MLP neurons of a small language model. Each row is named by its layer, matrix (up: input weights) and neuron, and shows model dimensions 176-303. Each number is 200 + 30 x the weight over its row's rms, rounded and kept within 0 to 999.
Before each neuron's rows, "fires after" lists the tokens most often just before its 100 highest values on Wikipedia text that the model never trained on.

fires after: " s", " R", " S", "S", " r", " d"
L8.up749,174,187,189,178,183,205,241,234,174,211,226,216,209,201,203,198,243,185,199,229,239,161,149,223,193,193,214,232,220,200,159,201,209,174,177,197,238,198,224,132,182,264,163,197,230,191,220,229,226,152,157,218,229,205,255,236,228,132,216,215,166,200,232,272,193,171,189,216,168,205,216,205,207,180,141,214,176,255,224,132,186,207,239,212,214,205,251,145,185,228,238,196,144,145,206,194,196,233,159,187,208,241,200,254,237,169,148,177,235,208,232,185,262,180,191,231,172,194,149,179,191,196,254,166,227,264,170,181

fires after: " |", " m", " n", "ir", "5"
L8.up86,127,153,200,225,135,207,225,224,213,173,239,192,182,249,133,188,213,216,186,159,231,246,219,192,211,181,236,232,177,236,116,192,159,238,165,188,204,234,198,179,159,205,157,180,231,223,243,203,259,179,142,212,207,254,186,133,207,226,188,231,186,179,233,202,174,175,167,197,261,215,206,197,216,173,172,186,237,243,177,188,234,185,244,212,173,168,174,216,171,172,207,210,192,188,183,191,207,250,162,239,186,196,234,140,195,209,164,172,164,127,216,206,200,191,178,203,185,181,200,193,164,168,249,168,158,206,207,210

fires after: " ", " G", " Sh", " st", " g"
L8.up197,183,166,245,202,158,207,165,209,165,155,258,156,163,205,217,214,158,228,180,172,218,172,183,155,185,198,205,202,182,218,141,177,200,170,236,231,210,211,204,186,188,189,226,255,245,203,245,192,192,180,174,231,247,194,206,193,215,179,192,171,227,176,198,189,221,152,184,235,255,191,214,182,186,207,201,215,160,202,242,221,200,199,194,208,253,192,172,228,202,190,231,230,172,196,197,109,177,231,208,208,217,227,239,79,200,221,194,170,266,201,208,246,173,242,199,229,226,212,179,183,150,187,226,170,198,249,218,169

fires after: " the", "==", " The", " a", "==="
L3.up821,156,211,190,169,219,233,207,150,231,181,260,165,130,202,160,226,221,178,209,195,169,179,161,206,205,261,204,211,191,190,185,187,196,220,172,176,225,198,150,202,218,193,190,191,180,195,202,138,248,139,230,201,251,241,191,222,204,223,213,251,220,186,248,216,256,177,177,193,196,184,166,219,166,200,169,176,225,179,209,190,152,195,180,194,161,182,226,194,233,174,205,216,204,228,229,199,193,202,232,184,213,202,134,241,211,215,150,201,209,179,215,170,231,210,133,161,219,204,165,222,188,208,204,161,157,220,167,235

fires after: " E", " e", "E", " ne", "a"
L8.up109,217,193,189,142,246,200,199,193,210,252,212,194,205,228,241,193,155,199,156,173,212,199,214,196,248,221,212,196,203,193,160,173,216,185,178,191,192,168,201,139,169,205,250,172,206,224,237,233,176,273,195,239,179,193,196,144,191,221,183,223,193,225,197,194,193,162,258,178,149,138,268,173,243,261,227,180,201,175,173,252,206,218,178,171,220,218,162,208,196,237,162,227,163,170,191,177,208,226,175,195,219,207,183,176,142,148,158,166,217,208,238,209,199,216,207,197,251,178,189,191,219,211,206,220,211,183,194,203

fires after: " s", " S", " p", "p", "-p"
L8.up333,182,246,226,178,188,192,216,199,196,193,202,238,169,223,199,225,188,283,161,237,229,241,215,228,224,146,219,211,145,195,188,235,254,209,209,170,216,208,145,189,242,216,251,215,203,179,220,185,178,220,203,254,241,193,190,259,180,173,128,274,202,153,197,267,240,187,203,206,221,289,230,213,184,198,199,185,214,185,191,133,220,185,182,238,178,187,207,201,200,226,210,226,176,179,148,204,165,191,170,205,185,224,199,194,204,216,176,187,155,240,189,193,192,165,176,184,172,185,166,184,176,216,233,193,195,213,184,188

fires after: " the", " The", "The", ",", " v", ";"
L5.up629,188,201,219,193,170,202,195,224,229,202,178,180,244,208,232,186,206,219,198,200,236,215,223,198,200,235,212,222,281,200,199,202,169,240,203,180,225,207,200,143,155,222,158,213,190,243,285,253,233,239,197,228,175,217,224,179,200,196,161,223,182,226,225,205,231,173,218,206,189,203,185,200,234,182,203,194,223,194,190,182,205,170,202,240,200,189,197,199,245,185,187,194,206,172,177,189,222,247,197,192,227,150,208,181,206,235,180,244,235,202,201,234,154,205,180,217,229,187,210,190,106,232,174,162,165,183,220,158

fires after: "1", "\n", "4", "2", ")\n"
L5.up102,261,219,221,173,232,262,185,191,191,180,151,189,231,208,205,181,194,175,207,241,202,167,183,209,217,189,197,227,204,155,187,227,183,229,162,232,208,184,284,252,206,197,253,171,232,213,210,183,170,212,239,256,198,219,116,205,203,224,174,217,140,169,237,157,225,178,213,205,148,186,214,214,185,235,219,143,186,128,131,188,173,171,203,166,200,216,211,237,228,180,228,216,171,150,206,194,218,200,221,208,184,189,236,258,199,207,174,174,161,192,181,203,224,228,179,218,156,238,164,207,126,157,206,209,209,191,217,208

fires after: " |", "|", "-", " High"
L2.up1022,191,218,180,203,198,229,232,184,177,166,221,235,227,205,207,171,209,199,169,241,198,235,192,166,248,217,271,215,177,176,197,160,194,200,182,251,191,173,213,184,154,161,137,182,184,187,216,180,218,213,199,214,243,219,186,225,208,190,184,179,186,209,182,202,210,191,172,180,223,167,187,193,226,180,192,156,188,202,167,222,173,148,142,253,231,156,205,170,213,149,250,213,213,212,230,230,189,223,232,203,173,194,205,184,178,195,162,206,183,165,226,188,196,135,168,205,244,181,189,140,191,200,212,138,199,212,222,183

fires after: "1", "9", "2", "0", " however", "8"
L2.up1075,191,232,212,176,261,256,149,216,227,142,122,189,255,195,239,209,202,200,204,261,173,166,220,249,214,158,212,205,240,188,257,185,197,184,220,187,202,206,165,183,235,258,307,180,190,166,244,211,126,244,236,219,188,190,278,234,186,201,200,155,216,204,194,163,213,184,157,236,173,166,227,163,216,254,212,165,151,212,175,178,176,152,185,199,224,174,205,219,218,152,243,183,177,213,245,193,161,165,208,173,231,235,230,232,191,197,220,201,219,245,185,229,230,204,193,177,189,174,196,197,252,215,246,190,226,200,186,200

fires after: " K", " H", " Kh", " W", " Th"
L8.up3,193,245,206,177,167,184,236,192,212,238,171,205,204,219,217,169,186,158,220,179,165,162,162,220,200,224,219,168,165,151,189,191,159,200,211,235,250,168,211,216,218,188,241,248,148,155,214,239,166,220,173,207,264,221,122,200,202,180,196,228,130,163,177,209,211,157,162,220,223,144,188,100,215,172,192,176,195,225,207,170,225,205,154,212,204,186,202,192,228,208,202,229,235,213,218,207,202,191,162,176,201,192,207,153,150,148,175,198,216,165,269,177,180,159,163,190,229,245,247,187,222,192,168,205,221,238,197,195

fires after: ","
L5.up453,185,214,196,209,175,206,256,185,159,188,224,167,217,173,193,148,178,234,191,154,212,215,169,234,186,187,207,201,283,200,266,197,197,250,217,234,229,218,236,144,193,207,190,201,188,266,208,116,218,282,200,178,246,162,211,168,188,180,215,150,243,215,234,190,176,209,159,173,200,223,219,175,205,190,237,232,241,163,180,185,221,202,178,200,179,216,211,169,150,237,191,189,126,177,195,227,224,242,204,195,226,189,227,138,206,188,221,195,200,173,216,208,189,181,166,219,242,135,198,216,173,226,216,169,225,252,165,231

fires after: " W", " Th", " New", " new", " G", " th"
L8.up591,123,180,199,201,205,129,223,187,174,240,160,110,206,203,188,201,193,212,222,161,156,236,148,192,195,227,217,170,185,237,209,125,207,177,191,216,199,189,219,150,184,223,256,132,159,231,215,209,195,220,203,187,246,207,238,199,189,169,147,195,248,154,236,240,219,192,230,263,226,166,145,188,225,233,181,137,219,216,189,207,207,216,179,209,193,197,198,198,183,219,193,188,195,227,245,191,143,179,190,169,208,218,172,225,234,160,157,164,161,174,228,144,174,217,159,188,187,196,191,225,175,214,158,250,213,189,215,146

fires after: " p", " E", " c", " e", "p"
L8.up425,222,217,208,143,222,228,223,187,196,186,177,165,128,188,202,201,206,203,172,160,223,172,171,180,229,210,225,247,174,202,256,226,198,180,175,204,215,241,182,181,260,228,206,227,215,218,230,166,151,175,162,243,149,175,202,143,194,208,186,200,214,211,232,217,230,233,173,233,229,149,227,170,161,178,206,192,238,231,191,181,182,140,267,235,195,172,188,177,205,218,149,288,201,182,177,186,199,252,167,172,204,164,198,164,178,193,158,171,212,162,223,201,204,195,199,208,181,223,181,253,196,219,250,221,251,203,191,194

fires after: ","
L2.up853,172,212,241,142,198,195,205,196,173,230,206,165,185,206,203,207,146,199,121,187,286,261,194,232,222,164,226,264,265,220,161,218,200,199,236,220,233,105,158,165,212,234,219,191,153,163,192,211,218,218,202,160,253,253,265,208,122,203,215,219,201,179,202,160,223,195,128,209,208,220,193,163,201,222,230,200,211,192,167,168,211,256,157,219,198,249,188,172,201,218,197,201,136,168,222,272,242,211,153,207,240,245,201,191,177,218,211,158,209,183,230,217,180,193,194,235,174,208,180,189,199,223,231,227,178,167,212,230

fires after: "1", "N", ",", " |", " l", "od"
L5.up71,141,252,169,127,185,189,219,216,222,177,230,178,236,207,149,190,206,200,202,154,192,227,239,200,175,241,185,177,214,198,194,146,267,224,188,242,239,182,188,166,206,184,191,217,185,208,165,210,197,242,207,218,223,169,227,220,201,255,200,133,152,178,186,227,164,193,220,238,223,246,115,224,208,203,184,210,196,225,196,191,211,168,225,182,240,180,178,161,191,111,169,207,239,197,163,214,226,184,197,198,158,229,163,153,182,183,200,172,161,188,230,159,177,207,241,159,242,166,213,191,172,269,185,222,176,223,183,238

fires after: " |", "==\n", "==\n\n"
L2.up57,151,187,237,191,128,143,186,190,178,186,235,244,168,188,146,197,202,202,195,231,205,193,210,247,152,218,190,183,234,164,246,265,262,240,173,169,239,207,182,180,166,203,151,223,185,187,196,167,218,191,196,175,192,170,199,186,185,214,241,222,196,223,218,216,227,192,112,187,229,242,197,144,197,192,174,156,261,207,150,218,207,187,185,217,176,236,187,153,222,189,194,196,194,186,224,191,250,265,182,184,194,158,182,243,161,239,187,162,204,215,200,113,159,155,164,193,151,210,214,172,102,199,227,166,218,141,211,185

fires after: " Y", " B", " b", "k", " O", " T"
L8.up928,187,192,220,221,179,206,169,208,152,173,171,158,200,190,200,208,217,194,241,203,170,191,195,205,233,190,227,220,207,234,182,262,184,225,279,210,217,162,143,218,245,148,208,149,215,156,163,146,227,199,172,251,200,190,204,166,186,179,147,166,175,160,233,228,208,216,197,203,165,175,167,254,170,200,176,237,200,209,198,192,209,180,256,233,215,284,209,183,179,254,188,250,189,111,194,197,227,230,160,182,250,227,166,224,186,206,158,233,190,162,261,229,227,213,209,160,198,210,195,214,167,182,165,205,215,275,226,162

fires after: "1", "2", " Jr"
L3.up372,178,172,220,197,215,197,236,211,193,189,158,205,252,197,206,200,188,172,207,199,200,193,203,221,153,162,224,162,215,198,271,170,230,210,179,221,205,199,217,189,213,208,239,132,193,212,183,241,145,251,253,167,172,126,218,211,219,186,214,207,178,208,189,266,176,231,213,254,172,173,218,200,234,204,198,209,176,198,129,171,192,195,185,221,192,268,175,233,231,219,168,191,140,185,205,188,193,192,237,208,230,214,204,204,205,205,182,227,206,207,216,110,227,163,170,217,184,155,262,182,247,250,184,224,248,161,175,201

fires after: " |", "ri", "l", ",", ";"
L2.up1009,188,184,152,221,233,172,212,210,183,192,213,241,206,220,257,232,221,180,187,192,200,248,175,203,189,235,173,188,234,81,190,197,187,232,199,212,231,213,157,218,184,208,219,160,216,188,188,142,244,253,196,253,240,237,215,167,223,205,238,186,180,191,204,216,207,210,183,258,257,191,199,136,195,215,257,210,237,163,153,174,214,195,221,187,165,219,231,156,186,202,235,174,178,190,199,164,249,249,215,174,190,195,196,196,150,204,172,193,126,200,148,180,199,203,182,206,152,141,230,186,203,218,183,217,233,188,272,216

fires after: " Y", " s", " S", " T", "os", "ah"
L8.up750,175,248,209,172,205,158,190,171,133,174,215,160,185,142,174,201,178,250,172,149,218,174,210,222,179,216,210,208,195,213,164,267,184,217,239,226,224,148,251,171,204,194,171,192,234,176,197,193,217,252,190,221,269,164,226,205,202,193,182,195,214,144,236,207,194,174,201,201,207,214,263,193,145,221,210,200,177,235,189,177,153,179,220,248,191,232,226,183,186,233,210,221,195,223,189,204,271,207,205,217,199,165,242,202,201,261,162,192,189,209,184,210,181,220,193,175,215,174,160,156,149,214,195,131,228,223,195,185

fires after: "B", " b", " B", " G", " g", "J"
L8.up194,178,234,228,172,256,144,207,189,152,167,235,143,186,174,209,179,172,221,224,169,228,159,227,194,228,197,225,149,172,171,200,169,208,202,259,263,238,187,204,196,195,176,242,203,172,245,200,134,179,217,252,207,211,242,201,165,186,185,179,220,232,216,200,179,203,137,156,224,207,225,170,185,172,174,160,193,210,172,207,138,167,169,158,240,215,186,178,148,218,196,208,250,157,172,192,186,180,176,163,254,193,226,231,235,191,203,219,177,239,207,276,229,291,227,197,218,209,204,260,202,166,233,162,179,192,250,242,186

fires after: " R", " as", " s", " I", "os", " S"
L8.up707,212,204,201,207,209,220,191,204,172,168,224,168,217,200,230,160,238,178,206,187,207,202,224,248,190,203,223,222,208,244,195,158,232,221,220,166,239,231,223,208,239,272,213,221,199,247,252,236,162,220,180,205,192,214,249,229,214,148,169,207,197,227,193,170,216,186,194,204,182,168,206,161,118,140,230,246,196,199,192,188,222,184,203,188,260,199,251,182,254,227,201,236,218,183,193,196,178,198,107,179,206,178,245,124,210,189,175,203,203,237,230,211,224,179,172,182,167,195,187,244,145,160,202,173,227,182,215,232

fires after: " P", " p", " S", " D", " Tr"
L8.up1130,183,206,212,220,194,165,163,173,210,178,157,196,164,223,218,270,228,255,203,193,211,229,189,187,197,223,205,203,178,199,183,218,245,203,196,206,208,169,219,159,234,191,199,182,186,212,192,196,194,193,216,229,180,196,175,272,163,174,178,170,221,157,160,238,241,189,204,189,146,154,266,198,209,201,217,224,197,208,171,215,170,139,193,171,220,202,169,183,191,197,208,175,189,140,228,204,220,187,244,152,193,166,236,229,221,207,150,224,222,145,176,189,189,201,203,180,176,220,201,215,225,188,252,219,148,172,157,166

fires after: " F", " f", " Af", " neigh", "-f"
L8.up87,200,213,213,200,180,192,207,216,226,241,179,198,208,173,164,171,172,176,126,197,181,152,244,242,247,199,228,188,204,277,220,235,232,176,195,221,196,166,214,148,242,203,233,211,139,236,231,209,201,154,188,205,187,201,237,220,195,238,203,179,189,199,237,204,168,233,228,198,260,180,209,188,161,179,176,224,186,120,175,209,178,188,220,215,181,255,167,171,240,206,183,169,203,190,195,158,201,168,185,184,204,177,216,199,192,212,88,153,149,199,179,166,181,179,195,202,150,231,182,192,178,199,246,164,220,178,225,175

fires after: " |", " n", " (", " re", ","
L3.up904,149,188,167,216,135,206,185,190,180,167,259,206,211,214,219,172,178,192,179,193,201,220,214,148,185,236,238,251,157,197,148,187,242,185,203,204,202,188,201,240,150,212,186,161,222,270,196,263,210,220,188,247,182,249,229,189,200,273,188,233,178,200,192,179,208,202,173,213,257,185,158,161,202,148,222,214,244,180,205,206,155,217,206,235,148,210,215,129,216,154,246,196,175,222,186,154,224,271,211,165,190,167,202,195,186,180,191,242,223,171,180,177,219,190,198,214,253,156,194,153,207,197,187,156,199,179,247,210

fires after: "-", " |", ";"
L2.up163,193,179,157,189,183,176,173,99,272,201,216,212,186,213,190,233,250,200,185,209,172,240,235,216,188,207,210,257,244,228,212,224,193,226,168,138,217,172,137,223,173,190,217,153,193,177,173,183,212,230,235,217,237,206,202,213,237,208,197,222,181,209,201,154,197,176,206,219,210,225,114,149,221,187,221,201,153,170,201,185,195,205,194,199,188,205,191,158,241,159,209,192,173,213,200,204,232,219,220,178,185,227,215,256,191,230,100,189,179,175,221,191,173,197,216,217,198,230,166,223,162,239,203,206,182,175,191,215

fires after: " V", " v", "V", "v"
L8.up70,184,218,194,195,161,195,228,196,196,142,205,218,174,224,230,244,173,203,210,165,188,231,184,262,220,207,222,260,215,236,223,210,201,231,264,217,247,233,167,185,212,191,218,233,163,188,252,164,167,178,123,213,213,178,191,236,184,225,197,170,206,224,174,231,132,141,244,161,224,194,209,250,177,183,210,167,211,221,170,235,167,190,239,253,238,199,222,226,146,190,194,187,213,183,260,187,262,270,167,168,260,175,174,189,207,180,168,158,202,205,169,223,187,169,193,263,145,212,218,201,227,146,173,193,225,198,216,159

fires after: " the", "The", "et", " to", " The", " \""
L3.up598,176,158,217,181,164,236,166,172,209,197,184,204,199,173,217,231,177,217,217,155,222,185,256,174,220,188,237,215,176,199,209,145,213,180,216,243,236,187,194,193,212,186,216,184,223,208,262,205,223,263,203,232,227,267,219,168,210,233,197,213,184,162,230,204,186,182,209,231,218,212,201,148,263,159,194,139,221,160,226,190,145,184,198,133,198,176,209,183,193,220,229,155,176,226,213,268,237,168,237,157,147,228,162,189,191,186,173,276,183,190,185,237,184,216,209,238,228,191,176,181,220,226,142,171,164,213,212,143

fires after: "8", "9", "1", "7", "4"
L2.up181,207,243,227,102,211,215,194,152,197,223,202,182,193,190,165,216,185,196,198,172,183,175,177,230,189,223,170,214,232,237,236,239,239,177,207,210,266,189,160,226,242,173,277,172,184,214,183,181,237,177,172,178,203,159,246,152,217,195,228,240,212,213,233,192,238,186,197,187,207,235,196,198,161,238,206,161,159,215,244,186,171,245,235,268,204,266,209,157,255,167,209,180,161,172,187,206,151,179,197,180,203,198,191,232,181,229,175,198,205,221,211,207,226,163,203,208,142,210,182,265,164,205,251,201,197,130,170,233

fires after: "1", " Win", " |"
L5.up53,121,185,181,192,199,198,270,144,160,175,260,237,210,191,221,217,189,285,182,213,239,264,197,214,204,185,209,215,171,213,182,208,206,196,200,227,157,190,237,212,182,167,213,183,186,207,205,223,183,262,159,240,194,209,185,204,217,200,157,184,184,217,231,202,169,184,185,138,234,216,226,191,252,180,197,189,202,222,237,223,155,166,183,210,221,159,223,151,220,202,215,210,197,187,213,195,198,164,171,171,217,220,220,160,233,169,165,203,129,154,187,174,195,183,188,211,201,198,170,200,248,257,172,202,197,261,150,195

fires after: " H", " h", " l", " L", "h", "p"
L8.up798,207,160,247,195,174,184,198,206,163,239,208,161,174,146,152,238,203,214,225,218,202,214,165,200,159,164,239,152,178,202,161,176,209,165,221,193,191,187,218,198,183,201,225,211,211,183,230,203,220,206,222,224,221,191,216,189,214,180,131,205,207,207,209,165,174,216,208,240,183,206,195,187,193,196,132,200,187,221,175,120,169,140,179,214,232,144,193,164,239,190,252,209,182,217,159,112,189,197,222,212,185,145,204,218,145,232,153,175,154,192,204,224,168,169,196,223,179,192,238,256,190,199,214,184,220,204,239,205

fires after: " P", " K", " C", " p", " c", "C"
L8.up569,234,229,219,150,194,198,202,221,166,156,244,212,119,179,217,163,179,179,174,225,214,164,224,202,225,218,221,198,215,193,197,195,208,229,259,228,209,155,208,204,218,202,178,230,186,203,233,196,220,180,195,264,213,219,216,198,230,225,161,203,180,200,184,200,186,202,206,196,150,194,152,182,202,193,137,208,172,154,214,169,172,134,144,197,235,185,187,155,182,244,192,217,152,223,214,123,173,178,128,149,237,173,207,185,235,263,184,204,220,256,172,215,226,153,195,197,191,173,199,214,163,197,215,235,254,255,303,187

fires after: " P", " p", " St", " l", " C"
L8.up1098,247,183,273,224,163,166,207,239,202,148,219,228,186,189,203,191,144,190,143,190,172,158,153,205,194,199,197,203,142,135,199,159,200,238,194,206,223,207,175,158,194,205,205,141,166,179,251,213,211,163,188,279,176,215,171,153,201,196,235,242,165,166,214,241,223,235,180,199,171,171,183,202,207,142,214,224,230,285,166,202,201,177,201,199,228,218,240,153,209,198,202,247,108,214,201,176,173,168,200,153,186,199,232,229,219,194,166,164,180,183,228,165,214,198,148,288,197,180,183,167,201,160,201,251,196,229,227,181

fires after: " the", " The"
L3.up222,193,191,218,184,229,219,206,178,194,188,184,238,184,225,209,187,153,229,213,191,174,212,183,202,233,226,219,211,147,143,192,214,190,206,240,204,175,191,159,218,232,177,200,180,220,180,240,161,233,207,209,205,213,221,193,143,202,217,182,217,174,179,203,195,236,189,195,238,266,236,202,174,184,133,257,185,186,170,236,205,136,161,181,176,167,224,244,124,175,163,247,220,144,225,175,212,182,218,225,131,137,214,173,214,166,137,179,263,130,186,229,205,198,209,171,233,220,217,180,172,242,239,215,215,177,260,192,164

fires after: " ", " G", "–", "on", "-", "ag"
L8.up286,167,237,229,164,223,215,222,142,169,192,228,213,199,192,161,176,161,229,176,212,222,156,205,174,200,173,225,162,156,252,250,141,215,223,232,252,192,208,182,202,194,202,238,162,165,221,216,146,215,187,245,214,167,235,253,222,209,169,218,197,238,235,226,153,224,185,202,195,214,223,176,169,214,158,212,223,152,171,173,219,181,218,216,245,257,161,256,186,137,145,237,252,160,206,169,202,171,213,156,221,233,182,165,168,192,194,163,182,193,156,246,202,237,190,113,246,250,182,183,162,195,193,194,203,210,189,168,174

fires after: " p", " D", " P", " C", " d", " K"
L8.up143,213,196,167,166,179,195,196,167,156,185,240,255,171,197,186,130,132,204,166,227,207,187,181,211,178,191,205,177,159,192,192,198,258,163,168,234,227,201,173,196,144,198,195,190,165,192,207,148,190,253,147,217,194,185,180,206,182,211,192,231,151,207,162,218,197,184,217,163,174,152,242,233,191,231,185,180,144,211,178,245,174,177,262,244,280,151,167,194,158,227,218,229,188,192,204,184,199,229,182,144,232,267,214,269,210,186,195,249,160,211,198,133,167,214,163,192,177,211,174,192,185,192,208,190,192,215,212,214

fires after: " H", " h", " re", "–", " co", "y"
L8.up577,209,196,210,173,185,189,241,198,127,203,275,219,166,216,179,176,215,226,261,219,247,160,171,214,200,165,212,187,168,231,225,166,190,183,202,203,255,178,213,154,183,205,202,247,191,172,179,220,182,239,158,234,172,193,213,189,161,210,195,188,204,180,197,196,193,231,217,244,235,173,273,224,166,157,207,211,219,220,190,165,173,176,195,203,161,188,224,191,235,171,175,210,163,197,199,165,200,157,126,181,181,174,225,191,233,175,195,206,192,177,250,246,207,189,193,249,196,192,170,227,227,232,184,181,197,216,185,214

fires after: "9", "5", " up", "°N", "7", "8"
L2.up981,174,210,216,150,187,237,181,233,195,225,207,182,141,173,151,177,179,269,182,220,129,201,218,154,195,182,207,164,199,211,188,202,190,217,246,252,237,219,201,217,176,196,211,172,223,247,183,206,257,182,192,227,204,191,277,141,173,157,214,229,228,220,184,197,208,216,210,216,214,215,235,194,168,205,170,251,176,181,195,202,255,241,224,240,174,195,174,150,206,244,216,221,171,174,160,208,182,234,198,199,203,186,166,171,187,224,177,238,219,174,152,193,160,149,169,216,202,141,173,223,211,214,227,149,234,240,202,179

fires after: " |", ";", "o"
L8.up213,146,165,204,225,180,159,204,198,176,205,191,188,201,216,221,186,229,209,237,184,186,171,229,194,229,169,210,222,188,142,162,211,218,239,227,192,178,128,194,167,183,204,218,140,208,266,225,179,191,235,216,204,225,216,209,192,182,176,212,213,188,239,258,189,199,184,147,229,204,113,140,217,233,184,208,235,181,180,268,214,195,209,195,197,169,206,188,205,204,169,194,179,195,184,165,172,199,241,235,186,220,178,175,153,168,226,206,244,149,196,230,217,222,165,161,199,221,141,170,199,207,195,230,172,264,248,168,165

fires after: " S", " s", "s", " Az", "is", "u"
L8.up988,215,235,194,244,230,222,194,172,203,222,217,198,136,193,243,143,191,225,176,171,175,234,226,223,204,210,238,222,122,167,154,199,263,220,213,173,196,202,230,224,255,194,217,171,210,168,199,226,181,181,158,203,250,180,179,190,106,244,202,217,179,139,224,223,159,203,200,221,220,191,202,231,187,192,213,154,185,227,151,204,166,177,192,219,230,174,206,182,212,224,190,202,180,190,184,256,190,221,189,181,196,167,256,164,196,190,143,231,219,203,187,276,163,176,206,177,187,189,208,190,182,210,214,202,217,152,171,190

fires after: "0", "1", "2", " |", " to", "7"
L5.up152,198,199,229,224,162,144,175,215,227,242,206,205,207,178,160,205,185,155,237,150,184,203,232,202,221,234,193,188,200,229,257,252,209,183,196,206,217,178,228,244,250,219,211,265,190,208,231,194,206,242,209,176,165,211,234,190,208,210,191,244,187,223,205,186,170,224,230,242,183,232,172,169,206,191,228,227,252,172,193,218,203,211,222,163,188,231,225,172,190,237,180,199,167,176,233,196,167,218,209,158,207,141,209,215,209,186,211,188,199,192,163,208,183,188,178,210,210,157,175,148,179,163,237,188,215,204,257,250

fires after: " in", "1", "2", ",", "0", "3"
L2.up398,175,234,182,160,133,143,246,157,190,210,220,188,184,189,142,206,180,259,158,220,230,179,218,204,194,244,240,188,189,191,147,263,264,178,175,195,223,150,205,161,205,175,164,214,166,210,208,181,206,193,202,195,189,200,171,182,193,207,197,195,214,214,184,210,195,242,213,200,279,226,160,197,260,156,170,234,239,172,200,229,196,226,200,207,222,209,211,181,179,249,167,220,191,157,207,181,212,197,206,134,198,172,216,131,181,168,212,209,223,207,167,197,181,184,192,215,158,220,159,193,183,208,247,191,227,159,201,187

fires after: " ", "8", " |", "1", ".", "3"
L8.up732,200,217,199,177,246,233,200,176,219,148,206,167,154,200,237,215,202,212,195,200,187,176,158,206,135,199,206,153,208,232,195,212,174,228,215,236,190,178,196,179,255,209,228,192,174,170,219,242,216,159,204,206,207,210,242,171,261,228,216,231,250,217,195,232,230,165,179,213,193,221,199,216,223,238,169,187,119,209,208,247,153,179,171,169,196,219,199,158,194,168,230,276,189,240,192,232,144,128,201,139,200,195,238,199,223,255,139,182,161,184,202,237,193,189,119,166,210,219,240,224,177,188,201,190,160,176,206,194

fires after: " ", " to", " g"
L3.up393,183,174,230,212,165,185,162,202,215,219,241,217,149,231,152,231,207,190,191,107,200,174,152,238,184,205,267,217,188,243,202,230,209,206,204,176,200,185,131,180,186,239,203,222,162,191,247,199,177,218,198,150,184,238,167,181,139,176,233,219,204,160,243,182,141,166,148,201,190,260,235,184,151,207,197,172,229,204,129,190,184,218,206,169,163,268,229,219,149,205,153,197,200,183,181,204,204,181,204,245,190,154,241,155,193,226,200,189,190,228,202,192,220,228,205,186,163,220,178,204,137,203,180,219,170,190,195,204

fires after: " v", " d", " V", " D"
L8.up410,182,253,177,226,200,210,177,146,229,191,192,180,191,158,186,216,181,181,198,135,232,243,226,234,214,241,218,215,254,176,212,160,188,203,239,197,213,201,187,187,185,210,237,223,176,198,254,167,112,205,154,226,194,211,214,189,181,208,210,161,217,166,177,204,201,169,222,134,183,178,226,234,247,209,180,232,197,190,166,260,226,216,200,225,182,215,164,266,211,176,199,229,179,170,177,172,190,236,164,154,153,204,238,134,198,223,180,209,210,212,225,186,142,199,177,172,185,200,246,197,138,225,169,225,160,246,179,202

fires after: " the", "\n", "==", "W", " Law", "S"
L3.up654,249,190,177,158,196,152,246,174,259,226,264,182,163,207,229,217,165,160,158,190,195,200,195,155,217,242,197,200,224,210,236,190,142,188,192,191,216,175,159,222,235,243,191,177,202,180,189,205,212,145,163,212,212,236,262,122,161,214,199,200,158,220,202,173,200,200,168,230,154,192,158,153,171,195,242,199,220,157,197,188,190,178,190,215,214,208,245,230,199,172,208,225,237,222,197,205,190,214,259,176,177,200,197,227,164,188,216,209,153,203,243,172,210,205,190,248,214,166,210,199,185,181,220,180,243,211,259,222